{
  "d_mlp": 384,
  "activation": "swiglu",
  "tie_embeddings": false,
  "lr": 0.0101,
  "lr_mult_o": 3.0,
  "grad_clip": 1.0,
  "decay_shape": "square",
  "final_lr_fraction": 0.0,
  "doc_mask": true,
  "dataset": "wikipedia_en"
}
MLP neurons of a small language model. Each row is named by its layer, matrix (gate and up: input weights; down: output weights) and neuron, and shows model dimensions 0-127. Each number is 50 + 15 x the weight over its row's rms, rounded and kept within 0 to 99. A neuron's up and down rows have the sign that makes its largest values positive.
After each neuron's rows, "fires on" lists the tokens most often at its 100 highest values on Wikipedia text that the model never trained on.

L10.gate197:63 78 71 56 28 33 60 57 31 63 43 38 31 30 33 74 69 23 95 48 41 57 42 48 67 40 70 48 39 60 41 77 60 44 66 46 49 40 65 53 73 68 44 36 65 75 58 62 36 51 52 69 55 74 75 43 29 59 60 38 58 56 51 44 52 60 45 44 72 23 90 28 40 56 70 56 34 59 38 47 79 56 36 61 40 28 44 46 56 61 32 70 28 72 44 45 38 61 61 66 53 73 39 48 35 44 44 49 45 35 68 68 61 59 57 56 50 66 66 50 58 52 34 64 43 45 46 53
L10.up197:71 55 50 46 36 49 48 48 73 28 50 37 42 31 59 45 41 65 53 61 51 18 28 79 75 27 27 43 46 60 53 71 44 45 29 64 69 50 72 47 47 27 61 50 75 38 38 66 48 37 74 28 82 60 68 48 59 35 60 63 60 36 24 43 53 44 37 20 45 39 62 33 84 43 76 54 42 57 53 48 67 56 47 37 38 54 24 48 40 45 40 60 53 53 40 62 58 24 73 48 49 45 50 44 27 50 44 45 46 54 60 40 90 80 65 31 58 46 61 54 38 84 55 64 53 39 46 63
L10.down197:91 59 65 34 33 65 51 55 40 61 62 43 54 54 54 33 72 63 55 71 65 19 58 89 34 45 63 40 65 46 53 41 61 58 51 62 55 46 21 43 51 66 44 37 52 58 47 48 28 59 48 44 61 77 75 46 43 54 49 66 35 53 40 50 68 45 49 48 40 66 72 86 17 37 68 45 27 65 60 43 76 59 13 57 50 50 34 43 48 47 30 63 09 32 66 43 39 52 47 32 62 18 47 78 61 24 56 43 57 60 53 45 64 54 60 79 30 57 28 52 47 41 63 39 33 27 43 27
fires on: "B", "P", "t", "b", "p", "S"

L2.gate342:34 67 44 60 52 44 52 58 43 28 58 62 43 46 25 68 67 31 67 74 66 56 34 62 67 62 47 40 64 77 12 34 45 41 82 52 71 52 46 63 47 57 46 41 49 55 47 64 22 77 68 33 52 60 41 72 99 77 26 67 26 45 49 50 17 62 69 67 47 53 23 44 66 20 58 44 31 25 62 53 49 43 37 48 64 62 34 51 33 57 39 56 36 70 64 49 56 48 50 49 50 53 67 42 54 67 30 49 55 42 61 25 30 58 63 51 41 47 53 61 55 54 34 16 58 66 70 55
L2.up342:53 41 66 57 21 41 38 64 50 50 31 47 58 28 52 39 40 49 42 55 36 39 46 54 51 24 65 83 63 59 47 40 44 61 78 28 52 76 76 59 44 63 58 59 38 63 51 62 77 25 49 63 43 53 78 73 08 17 46 68 42 69 39 53 47 55 53 47 49 76 43 53 52 43 48 25 64 31 87 47 76 34 42 64 75 32 57 39 71 43 20 45 46 79 60 52 44 57 80 27 31 27 31 55 40 25 28 56 51 35 43 53 25 50 45 38 61 62 66 40 49 62 52 33 40 61 56 29
L2.down342:69 54 59 54 60 40 02 55 41 67 12 70 56 54 44 60 36 14 52 45 56 56 48 30 59 43 55 59 93 87 26 40 59 74 68 34 39 55 39 69 82 71 67 38 85 59 49 51 54 46 59 59 76 40 28 60 40 30 58 52 54 52 61 45 40 44 53 50 63 58 63 61 48 58 73 36 50 47 43 35 62 64 67 30 29 49 65 27 61 40 37 33 33 51 56 57 67 31 64 60 23 62 21 72 61 12 31 38 44 60 53 52 84 16 57 47 61 50 62 43 75 53 36 39 55 56 62 24
fires on: "21", "fir", "31", "1", "51", "32"

L2.gate55:42 55 65 81 76 64 56 35 52 32 71 63 51 38 41 43 62 43 53 85 39 31 52 52 60 40 39 19 52 55 71 48 37 61 31 58 52 29 45 70 45 63 63 38 27 56 73 56 37 53 20 53 57 54 87 40 37 58 48 57 71 72 64 64 53 59 76 54 40 22 33 61 93 47 47 56 52 72 57 47 26 50 63 56 48 47 66 53 43 37 47 49 62 35 80 57 50 52 35 55 69 42 18 35 43 48 45 78 60 47 60 41 34 29 42 46 32 19 72 47 60 40 46 62 59 57 61 58
L2.up55:94 38 43 84 15 35 51 27 51 87 31 22 39 63 33 06 39 69 67 41 52 43 47 35 52 40 37 54 38 62 53 42 49 51 68 52 36 56 42 63 60 42 62 52 64 32 28 44 57 38 35 48 42 53 62 46 60 37 57 44 54 33 36 36 43 63 48 66 25 65 69 61 28 25 62 31 34 50 53 51 80 39 24 61 47 56 26 26 51 41 35 79 46 70 41 63 67 45 38 19 31 61 16 42 54 40 48 51 68 49 62 54 74 35 37 68 47 60 63 36 74 43 42 50 56 60 52 46
L2.down55:39 51 37 51 42 12 56 45 57 61 59 54 61 33 43 25 58 67 43 58 51 61 57 29 66 51 51 47 90 59 76 49 61 33 56 80 25 24 52 54 82 85 53 59 52 35 48 34 67 81 38 57 48 58 76 42 32 40 55 57 49 22 58 51 54 64 50 62 20 65 47 51 52 41 27 34 51 35 43 69 35 50 66 35 72 56 61 37 67 33 40 28 48 60 49 62 49 47 78 31 40 49 47 69 60 44 43 49 53 30 77 42 36 42 57 40 18 69 40 74 35 42 52 34 33 58 70 58
fires on: "al"

L9.gate148:62 44 45 32 66 48 77 48 56 68 59 73 36 47 42 51 43 52 46 77 24 43 87 58 75 29 48 56 61 59 50 34 38 59 30 61 69 57 57 55 55 78 73 39 38 53 54 42 53 49 38 67 56 52 41 69 53 60 27 37 37 70 42 25 72 05 45 33 41 54 37 55 34 56 58 54 69 45 38 37 31 78 47 63 56 49 38 46 46 38 67 62 56 60 25 54 63 52 29 70 54 72 53 58 35 76 39 40 43 68 54 39 35 26 62 40 70 40 57 57 48 32 64 65 55 63 46 83
L9.up148:43 67 65 39 48 69 32 47 45 40 58 46 44 42 36 63 34 40 64 63 41 40 61 59 59 32 33 30 71 48 74 48 40 48 42 66 58 55 62 55 34 56 39 29 42 42 54 30 72 49 55 45 64 54 34 57 63 45 51 44 57 48 44 67 68 43 30 77 77 49 56 36 59 55 43 56 45 40 49 53 67 49 40 51 49 45 50 81 66 32 65 50 34 51 33 57 67 72 24 76 47 47 60 39 97 66 58 55 51 96 69 58 70 51 55 50 70 43 76 66 41 61 39 62 62 56 66 46
L9.down148:60 34 37 53 19 45 45 51 52 26 62 33 35 53 49 52 44 39 39 54 55 75 52 45 33 71 45 30 50 70 28 31 62 37 48 34 41 33 33 80 56 62 33 69 28 21 56 25 63 43 35 60 31 31 47 40 32 53 59 47 55 95 60 41 38 21 49 26 41 78 44 60 54 18 35 55 57 66 50 52 36 76 57 50 39 40 41 46 46 52 78 09 84 43 34 53 51 41 57 80 77 40 27 58 31 53 39 54 10 47 39 32 36 31 28 43 59 52 42 34 42 41 48 42 11 42 47 46
fires on: "at", "is", "p", "nat", "pres", "bec"

L9.gate323:65 42 28 39 63 52 69 51 45 26 46 54 53 70 49 34 79 56 58 17 48 27 49 77 35 45 36 49 50 51 44 57 32 58 52 42 44 28 11 40 56 58 57 62 39 54 57 33 52 47 55 58 41 62 67 52 66 51 64 48 63 53 33 47 50 52 58 58 73 61 47 51 43 44 61 42 49 31 13 39 35 00 81 24 45 72 64 53 63 51 58 66 66 55 66 31 66 45 57 53 61 57 39 42 60 48 72 13 56 54 36 89 47 43 68 35 33 67 49 64 42 30 59 15 49 13 56 61
L9.up323:63 54 56 52 37 31 40 82 49 52 45 42 62 47 49 65 54 33 35 38 46 34 43 39 26 41 54 00 37 56 70 73 28 34 40 42 62 50 41 45 23 51 78 43 44 58 32 48 54 49 34 63 47 44 32 57 54 40 65 63 67 52 49 48 54 64 32 24 38 59 52 43 09 70 38 41 36 43 49 44 49 43 72 12 69 36 54 43 43 55 55 38 33 74 34 83 81 57 87 57 35 73 39 99 65 55 36 51 45 40 51 53 53 28 24 27 54 34 62 27 56 45 62 51 76 37 62 49
L9.down323:46 53 65 56 36 57 68 50 57 43 39 29 58 72 63 68 31 41 64 71 52 67 56 44 62 54 21 79 46 65 49 63 49 35 52 43 59 49 57 30 60 51 71 57 42 28 50 63 33 46 21 54 24 61 45 63 51 34 26 29 44 48 38 53 80 66 64 40 38 56 63 44 30 45 79 28 44 34 31 78 52 65 65 34 55 25 62 45 56 51 35 42 48 74 31 70 48 48 58 48 52 64 54 99 30 49 54 37 65 41 50 24 42 55 12 72 70 63 44 59 58 62 64 77 44 61 57 43
fires on: "l", "n", "we", "o", "re"

L9.gate264:07 75 68 53 71 43 69 38 26 64 68 57 40 42 63 16 59 75 70 67 44 62 42 75 50 47 59 56 35 48 30 51 37 50 39 44 66 33 51 58 41 64 17 54 38 81 51 58 60 40 48 45 66 38 20 46 20 38 34 47 51 71 46 56 40 35 80 31 50 77 56 56 59 52 73 50 45 65 68 53 48 70 35 50 50 73 32 67 31 64 39 35 50 48 39 50 34 61 34 38 61 52 54 74 16 23 47 44 77 54 71 45 43 53 41 72 48 40 20 26 68 60 55 44 60 42 26 36
L9.up264:32 57 44 63 49 57 66 29 55 44 58 38 31 46 32 37 45 43 39 52 41 48 61 49 44 64 48 47 62 54 46 54 42 60 59 24 31 46 48 74 73 64 78 49 24 66 48 64 18 58 62 51 38 30 58 06 37 32 58 51 31 64 38 84 58 31 48 26 48 56 83 44 46 50 42 76 49 67 82 74 37 42 84 45 44 38 39 56 24 38 57 31 70 50 28 68 40 43 48 40 56 59 39 55 59 16 52 58 56 65 52 63 27 75 41 48 69 19 51 69 50 73 70 51 51 42 42 48
L9.down264:46 47 73 51 27 33 55 58 46 74 61 57 64 49 40 08 71 75 49 53 58 47 31 82 13 77 28 26 53 47 34 53 60 50 53 67 88 65 53 32 48 63 38 49 68 50 75 46 59 48 45 40 43 49 34 43 59 62 39 24 51 60 42 31 72 47 35 57 42 53 37 63 32 65 47 49 30 53 71 55 24 47 50 56 58 39 63 66 56 88 26 42 24 47 54 59 37 53 55 27 44 64 61 50 37 00 50 66 55 58 51 64 43 36 54 40 42 60 63 60 40 40 57 53 45 54 38 56
fires on: "p", "b", "u", "ic", "gr", "ul"

L8.gate155:18 44 92 42 62 55 49 68 44 34 72 60 70 40 41 28 38 49 45 59 26 48 71 68 45 41 55 56 57 38 51 80 39 71 28 62 49 55 46 74 59 52 25 35 77 39 64 20 35 59 48 52 49 48 72 40 58 38 56 59 68 53 48 32 32 43 55 59 67 55 59 60 41 43 43 04 34 40 81 61 42 68 47 64 62 36 79 66 52 56 33 34 44 50 55 49 42 56 21 61 49 52 66 64 29 32 77 57 39 03 74 44 63 19 43 18 27 51 49 43 50 54 46 50 69 27 52 50
L8.up155:59 45 66 67 68 38 45 47 50 50 50 63 39 47 26 41 63 45 46 59 62 32 54 43 58 52 45 28 34 21 46 45 19 65 74 56 51 67 38 61 58 23 59 53 71 78 38 53 56 60 51 44 47 47 38 73 70 83 39 34 38 34 28 61 52 48 47 34 56 83 42 59 54 51 71 29 71 43 50 39 41 21 35 54 17 68 51 61 73 79 45 77 40 63 29 41 36 39 44 38 24 51 53 65 30 40 74 22 61 08 29 51 37 72 76 41 33 59 27 24 49 67 38 43 60 51 31 43
L8.down155:61 70 48 55 52 64 46 61 46 43 69 78 57 47 37 36 48 35 64 59 40 65 34 71 58 62 64 36 31 08 78 51 27 36 55 49 47 34 56 47 86 41 43 48 49 27 31 28 67 67 49 27 68 63 53 53 50 64 56 75 52 59 42 75 59 52 52 35 58 49 42 68 38 49 72 65 59 24 32 48 39 55 63 47 52 92 50 36 55 58 69 25 46 58 42 54 60 31 36 63 62 52 57 77 39 73 33 62 50 36 71 32 47 49 69 42 65 40 54 50 38 62 46 72 13 48 47 49
fires on: "pr", "mo", "-", "years ", "dis"

L2.gate316:46 57 39 45 44 52 38 35 28 20 67 33 66 69 44 37 73 55 35 52 53 45 63 38 43 60 53 71 38 59 45 57 41 45 18 33 39 45 27 55 63 73 38 42 53 67 24 52 53 65 50 23 32 69 74 72 36 79 47 66 58 40 65 58 50 67 60 59 25 47 82 48 65 73 39 55 30 54 72 44 06 47 32 63 38 48 55 42 42 30 63 33 65 53 58 37 44 28 33 49 48 31 40 42 07 46 05 47 59 46 55 41 45 51 67 14 52 56 28 31 22 40 25 69 37 29 49 43
L2.up316:24 54 48 43 60 73 42 57 39 35 59 75 49 54 41 22 70 76 71 44 60 48 70 73 55 57 31 52 49 39 33 65 48 69 31 29 33 64 47 33 83 52 39 59 39 58 36 74 50 67 32 82 58 77 56 36 65 39 46 45 38 23 57 45 37 54 80 64 27 56 75 70 54 39 53 48 42 42 55 62 44 83 41 72 44 39 74 69 37 39 58 72 44 64 58 24 64 53 57 56 36 62 58 24 43 42 51 29 50 49 58 31 40 76 40 39 68 56 20 71 55 54 33 87 34 39 22 41
L2.down316:40 41 66 61 44 43 45 25 40 41 48 70 49 44 27 64 55 45 33 53 52 51 71 29 52 72 62 66 42 77 35 41 44 48 35 56 40 49 47 59 67 80 47 33 48 34 10 52 83 48 47 32 41 29 78 53 47 70 42 39 50 51 46 42 67 65 51 48 60 33 75 54 60 45 69 47 29 78 61 69 41 52 43 39 35 44 55 67 24 56 73 49 61 48 31 36 31 33 31 51 45 74 40 61 19 46 14 53 49 45 57 73 21 30 42 36 44 58 27 37 23 81 39 62 58 50 25 58
fires on: "sub", "str", "^{", "sy", "Sub", "Phil"

L6.gate246:23 49 51 25 62 72 59 51 36 38 42 43 64 63 81 53 50 68 42 68 31 48 28 76 47 64 64 35 59 72 58 56 51 51 32 71 71 61 58 28 62 56 51 63 41 53 26 39 49 37 14 50 32 47 45 45 38 52 62 45 34 46 23 44 71 36 69 30 42 44 38 77 74 53 33 96 63 39 38 52 61 31 46 33 50 55 33 59 46 54 46 40 43 74 44 56 36 44 50 61 34 57 47 82 53 20 46 32 48 42 41 57 73 29 57 55 54 71 50 44 61 30 39 49 51 70 45 77
L6.up246:49 27 47 64 41 68 70 29 75 26 39 47 57 49 29 47 47 65 31 56 48 27 78 48 36 24 62 40 66 65 42 57 53 35 34 48 62 93 62 63 48 79 49 68 60 80 37 40 46 61 55 40 39 34 44 45 48 06 46 43 45 44 29 56 69 46 50 33 53 54 76 45 71 54 49 56 54 61 69 32 56 56 56 62 25 38 54 66 58 38 64 53 75 50 16 50 81 40 35 46 70 54 43 53 50 27 35 60 47 53 38 56 28 71 55 83 30 55 51 57 73 66 36 36 52 65 70 26
L6.down246:44 62 53 41 48 74 46 51 40 44 71 38 51 45 56 52 41 49 61 83 51 38 81 94 72 44 41 44 77 53 44 52 65 11 27 73 40 49 55 50 72 44 62 40 67 36 82 72 34 71 31 29 52 40 68 46 56 45 42 53 44 69 65 43 66 36 40 54 51 55 35 49 57 69 57 59 33 50 59 38 47 52 65 51 49 34 45 43 67 38 62 20 68 60 52 54 49 47 19 75 44 32 98 38 60 56 70 55 56 26 33 37 53 43 49 63 44 53 91 47 35 45 45 28 55 54 51 34
fires on: "ic", "er", "ot", "ap", "tor", "p"

L5.gate373:45 59 35 49 67 45 25 75 46 47 54 55 35 19 27 52 20 56 38 50 67 43 48 58 52 42 41 57 40 70 20 50 45 34 46 70 45 44 78 63 51 65 51 49 33 48 42 23 73 88 53 32 61 41 41 57 36 59 40 61 44 70 51 21 62 53 43 31 66 71 64 58 28 37 53 64 62 22 45 14 71 39 62 59 45 41 55 28 55 55 71 48 60 48 39 80 49 55 77 40 65 56 57 40 40 67 44 74 80 54 60 45 51 44 46 35 76 46 51 40 42 46 09 27 66 77 37 35
L5.up373:35 32 62 46 55 53 48 55 88 42 41 57 88 56 40 52 37 50 51 51 53 48 28 42 54 46 63 58 41 69 36 56 57 77 64 40 22 43 37 44 61 74 58 07 47 67 36 52 30 75 31 25 33 44 62 70 59 38 54 51 81 51 43 59 56 61 42 15 59 43 57 41 59 35 54 41 62 38 26 41 66 33 56 52 68 40 44 53 40 39 43 38 46 68 49 37 45 43 60 47 87 49 72 51 82 45 54 37 33 20 37 52 32 42 65 26 74 47 72 68 54 44 49 45 61 47 39 38
L5.down373:96 60 67 66 61 48 48 67 43 31 43 45 55 59 51 47 72 52 20 65 63 77 46 64 66 29 39 45 64 51 15 62 63 62 48 47 46 71 52 91 39 52 53 63 64 36 48 13 54 63 45 60 32 55 55 56 27 42 50 56 57 52 58 38 46 81 54 31 54 74 71 53 47 56 63 61 45 54 65 45 83 64 51 38 19 57 62 47 63 46 57 44 58 54 49 99 73 48 46 55 50 47 54 44 56 55 38 50 43 70 71 46 43 36 87 21 66 62 45 24 34 46 41 37 42 51 64 60
fires on: "sch", "Sch", "ch", "cr", "ly ", "ely "

L8.gate141:58 30 65 52 53 75 45 52 19 32 55 43 56 29 68 29 44 68 57 68 49 39 48 31 51 76 62 29 53 47 86 57 29 48 28 31 60 41 30 37 42 38 51 70 20 73 53 41 20 58 60 35 32 46 46 40 57 74 51 53 40 70 30 46 49 78 44 51 20 33 30 52 55 56 66 83 65 42 39 44 58 46 56 66 34 55 77 72 39 75 53 29 48 68 53 72 49 77 42 71 28 51 35 44 51 42 56 32 43 43 45 48 56 31 48 34 25 34 63 56 48 43 52 61 35 55 50 45
L8.up141:47 31 70 42 50 72 37 47 54 56 55 17 43 56 34 50 26 39 60 39 69 72 59 54 81 88 49 54 45 62 92 74 54 26 57 34 52 48 35 47 72 43 54 36 27 39 73 47 72 37 59 56 51 54 73 46 55 54 42 52 47 49 43 43 64 19 78 37 45 38 38 47 48 49 23 44 45 44 32 51 77 62 66 81 48 41 32 72 63 65 43 44 54 51 64 40 45 72 29 37 74 53 30 46 76 34 59 48 34 63 60 45 69 54 62 83 30 58 58 52 69 58 67 41 22 58 46 51
L8.down141:49 62 46 61 38 62 54 23 35 33 55 31 48 46 39 40 52 37 49 31 53 59 24 26 18 48 67 37 51 73 26 49 75 36 46 31 42 66 67 39 77 51 40 56 60 43 53 79 47 42 43 46 70 52 62 61 53 67 29 21 50 14 44 42 27 57 36 60 58 39 46 47 41 70 62 67 54 70 80 55 63 63 47 58 43 35 47 54 54 61 45 60 44 48 73 67 60 49 58 65 34 53 35 42 64 39 63 47 38 25 50 32 49 29 72 57 44 50 62 13 42 53 71 35 57 22 96 57
fires on: "v", "d", "ab", "al", "á"

L2.gate273:51 38 41 57 69 46 57 38 43 67 60 26 62 63 52 41 52 82 48 42 64 57 55 47 71 78 34 45 64 50 36 64 37 73 44 25 64 76 72 65 32 72 43 52 70 60 46 54 61 65 40 40 64 44 74 53 24 35 61 53 78 27 36 21 60 31 32 30 55 45 78 61 61 12 20 55 60 66 51 51 70 61 18 45 64 39 65 44 39 55 46 47 45 74 44 57 60 40 35 43 64 35 72 35 45 63 44 53 47 77 36 60 68 75 35 18 30 36 74 58 58 46 53 43 44 57 53 62
L2.up273:55 71 62 47 55 41 77 45 47 41 49 54 90 28 41 79 55 75 27 54 71 90 41 64 51 53 49 40 58 25 37 54 35 38 43 62 73 46 58 48 39 44 34 32 40 39 60 63 32 50 61 65 25 46 31 69 43 12 32 34 51 61 63 65 49 39 81 45 60 42 36 39 58 77 73 61 48 51 46 76 29 43 59 65 40 42 39 53 54 59 44 27 74 31 47 61 67 66 38 30 73 18 26 45 55 47 59 57 48 39 44 34 27 44 55 51 46 62 51 51 53 76 24 49 47 40 57 48
L2.down273:31 56 33 52 09 56 60 57 42 52 38 55 57 50 64 45 30 49 54 60 36 56 27 41 64 49 55 24 65 44 30 76 33 69 68 34 59 39 45 42 54 51 40 31 58 44 41 42 48 26 49 47 27 66 07 45 27 41 64 56 37 44 57 72 58 38 37 40 48 51 61 58 71 54 52 49 15 56 68 53 35 40 32 45 33 70 37 41 57 31 45 43 39 54 48 69 35 55 57 16 29 36 72 56 39 71 57 40 55 50 36 73 52 59 58 39 28 27 66 68 69 66 43 47 49 61 76 43
fires on: "g", "y", "n", "u", "us ", "er"

L10.gate40:37 42 33 33 34 54 44 56 64 77 58 47 45 50 48 34 39 66 41 42 80 54 34 43 55 57 55 42 40 34 43 42 40 38 57 50 63 69 55 57 60 52 72 69 60 31 57 71 17 42 56 50 50 79 70 54 32 67 60 30 37 68 50 36 47 55 58 46 51 43 72 59 38 44 58 29 57 41 34 73 69 51 46 57 51 35 63 34 28 67 39 57 48 52 52 32 33 56 49 46 56 35 50 54 30 76 61 21 44 29 21 42 70 31 76 29 41 56 50 51 68 72 77 30 55 82 45 44
L10.up40:65 65 62 44 59 49 31 77 60 74 61 57 68 57 63 44 34 30 49 27 63 56 28 31 78 41 65 11 66 35 63 53 35 65 42 32 50 45 32 39 53 56 35 59 42 39 58 64 41 44 43 51 45 76 33 20 45 37 83 63 65 61 23 36 58 61 24 37 57 34 44 58 64 44 41 41 51 16 49 52 65 35 22 68 32 63 66 34 54 34 55 53 53 73 31 48 50 50 43 55 42 53 43 31 50 59 45 42 51 37 70 53 51 21 22 47 63 39 58 55 68 59 82 36 49 45 51 73
L10.down40:50 44 47 61 32 94 39 21 55 70 30 64 55 21 61 68 60 37 40 71 45 68 37 67 56 29 63 39 42 14 41 56 24 57 52 62 50 60 53 39 80 48 50 40 57 47 32 63 28 46 36 32 68 41 31 43 49 76 45 43 65 59 69 60 21 63 65 57 62 63 36 53 28 37 49 41 55 49 61 56 48 53 75 32 50 25 48 72 45 37 40 11 23 40 28 44 47 39 29 52 19 53 81 34 45 71 55 84 61 60 58 30 49 31 27 37 78 47 46 33 64 21 55 54 43 33 50 26
fires on: "en", "R", "En", "r", "ef", "M"

L8.gate66:52 63 20 62 21 26 41 55 49 60 71 65 54 45 59 23 59 43 43 57 46 45 73 32 40 23 77 35 52 43 76 39 69 62 31 41 42 43 43 49 38 40 53 62 57 64 58 32 55 66 42 75 39 28 65 43 58 17 44 19 78 88 43 37 61 69 51 71 65 59 29 58 30 65 60 52 31 42 48 35 18 45 39 63 63 07 55 64 63 41 66 59 26 59 50 42 58 30 59 42 81 26 27 50 56 61 50 78 68 38 60 57 56 20 37 52 60 63 47 53 52 34 55 75 56 54 47 45
L8.up66:64 47 72 54 45 38 30 65 21 59 73 39 38 24 27 26 68 70 52 65 69 60 25 68 22 46 43 28 53 38 42 44 62 67 59 63 54 19 52 63 58 40 46 47 39 58 48 41 58 69 37 42 87 23 47 50 44 38 48 53 43 69 42 45 47 42 89 61 30 54 66 63 97 59 44 43 61 44 43 43 65 43 45 41 61 49 55 36 46 44 40 64 38 73 39 50 60 49 58 19 31 48 65 11 50 55 66 30 68 65 54 55 31 28 47 56 33 49 34 61 69 49 72 70 40 59 17 46
L8.down66:75 56 83 34 31 40 34 91 19 62 64 65 47 46 54 63 59 59 31 69 60 43 61 83 41 54 44 51 60 62 46 73 70 35 49 44 51 37 71 57 51 62 34 56 17 51 47 38 51 56 73 79 78 34 53 27 59 42 47 82 55 74 61 67 24 44 59 80 42 39 28 56 44 68 33 42 37 71 51 50 56 60 49 28 64 60 44 57 37 54 56 47 48 44 45 81 29 39 61 26 41 66 52 45 57 39 41 58 53 65 54 51 21 49 39 68 58 64 45 42 67 37 52 45 45 46 67 59
fires on: "and", "ot", "ep", "al", "Min"

L10.gate5:52 65 56 44 44 44 63 51 58 66 54 39 61 40 27 34 44 49 52 57 38 34 94 32 95 62 41 58 46 87 65 37 49 61 61 25 54 58 53 51 70 48 52 52 32 53 32 43 65 36 55 52 56 31 66 38 43 49 64 74 30 59 60 19 54 72 69 46 14 58 42 74 46 53 69 36 37 47 35 76 59 74 50 38 41 66 39 47 71 49 45 54 41 89 48 44 61 73 55 85 71 48 24 32 44 47 61 17 43 43 52 61 45 27 30 48 66 61 69 60 41 36 44 49 72 63 54 45
L10.up5:51 90 46 73 31 55 25 62 78 54 56 22 54 30 45 63 43 42 51 43 47 41 51 38 38 38 39 60 51 71 64 59 66 42 32 26 69 56 49 56 47 54 33 55 51 41 37 30 42 50 77 47 62 39 27 56 40 75 36 49 14 38 69 47 55 80 49 54 63 49 24 63 50 46 52 65 27 53 39 52 58 43 68 35 45 68 47 49 43 33 39 54 40 33 42 42 51 58 50 20 58 86 42 51 56 45 65 38 15 31 68 60 64 52 22 62 41 46 54 60 66 43 44 53 73 62 64 57
L10.down5:55 36 19 54 53 43 58 47 75 42 67 41 43 53 51 48 42 41 47 45 63 30 39 18 61 47 51 59 58 25 42 32 52 63 37 42 46 47 62 29 84 50 49 25 55 56 51 62 45 34 33 57 55 24 31 56 41 64 39 54 63 39 54 47 73 42 60 42 57 50 74 59 36 56 15 73 30 74 41 49 81 58 42 60 35 74 27 70 56 51 64 30 36 41 29 77 49 54 49 68 37 77 43 54 60 76 41 36 15 46 29 59 49 21 37 67 30 55 60 46 57 60 73 76 69 56 58 43
fires on: "and ", "at", "of ", "as", "nat", "under"

L9.gate219:72 24 41 50 43 31 78 61 49 23 48 47 57 60 55 56 41 42 43 46 62 26 47 66 77 82 47 52 20 52 44 52 31 34 40 62 45 65 32 63 54 52 51 52 47 77 42 60 67 42 20 63 25 55 38 65 70 51 31 45 46 52 48 61 42 56 67 52 51 54 43 42 34 58 36 24 41 27 08 34 41 48 48 35 41 33 47 58 29 54 40 57 80 36 48 45 88 81 21 48 65 41 66 57 50 48 44 46 56 68 48 63 52 49 52 51 08 64 83 55 43 55 63 31 49 25 67 53
L9.up219:60 28 41 68 89 60 60 55 42 56 58 53 67 57 36 43 42 41 34 63 55 32 56 43 62 69 55 49 64 58 48 52 53 41 40 40 43 47 50 34 44 64 50 45 56 58 46 50 37 16 54 26 66 73 32 70 78 51 81 12 30 31 56 67 41 62 44 63 52 71 58 34 57 82 42 55 34 29 63 54 43 41 50 46 90 56 64 86 48 21 65 52 63 47 60 60 58 32 42 54 73 31 63 77 51 49 46 56 41 68 33 58 36 16 48 73 50 38 69 76 19 77 55 61 45 46 58 60
L9.down219:99 58 46 29 57 65 68 60 21 33 35 54 42 81 31 40 51 41 55 42 07 15 71 39 57 61 80 80 47 63 67 41 59 54 30 47 46 32 64 38 30 48 42 50 36 71 56 77 50 55 78 44 31 74 54 70 39 64 47 36 80 42 61 56 54 33 61 61 27 78 45 55 58 50 66 29 42 35 56 57 30 45 31 35 52 50 44 46 60 40 13 33 59 64 43 53 54 65 69 44 64 29 63 47 51 38 47 61 59 40 52 56 62 53 40 58 68 64 69 19 27 38 54 65 42 61 68 42
fires on: "R", "n", "su", "el", "we"

L6.gate161:58 72 70 41 47 45 32 33 60 37 49 57 63 56 65 33 52 73 51 74 54 31 73 52 42 73 47 81 36 51 48 62 49 52 38 32 69 52 39 29 52 73 64 61 61 77 56 68 15 44 42 47 37 55 50 37 57 46 43 36 41 59 74 34 32 61 50 61 65 26 31 46 61 69 44 36 51 56 44 00 48 56 53 27 62 54 44 48 47 71 89 43 27 78 72 41 44 64 61 43 72 42 43 26 70 21 23 28 63 40 60 43 39 48 68 46 42 26 56 51 55 55 51 46 80 34 61 72
L6.up161:78 58 65 38 34 48 31 54 45 45 34 73 42 37 68 26 52 54 74 47 13 85 50 62 60 57 17 71 76 65 74 13 49 43 55 60 51 60 19 68 54 43 46 45 32 46 66 40 73 31 42 72 25 47 62 29 51 34 60 60 33 51 14 48 52 66 62 28 42 44 59 53 48 71 65 45 56 75 34 51 60 33 63 57 53 65 54 81 56 62 58 43 11 47 47 64 39 54 56 57 55 53 51 47 35 54 54 31 26 34 55 40 43 30 39 65 27 42 96 55 47 47 57 53 43 64 55 60
L6.down161:23 24 35 54 50 67 77 51 82 48 38 36 29 81 28 56 56 45 43 58 73 72 45 43 54 45 41 46 74 61 63 42 65 36 41 49 46 58 07 58 60 26 57 35 63 72 54 37 72 61 73 50 37 47 44 20 74 32 52 51 40 63 65 56 70 51 35 63 48 82 69 46 53 41 39 56 43 64 55 30 32 61 47 45 62 57 43 42 54 34 41 51 68 52 68 40 54 34 54 69 68 53 64 45 67 66 46 60 64 64 49 57 40 65 63 59 44 52 33 47 24 46 49 51 32 39 80 46
fires on: "it", "ear", "l", "al", "et", "om"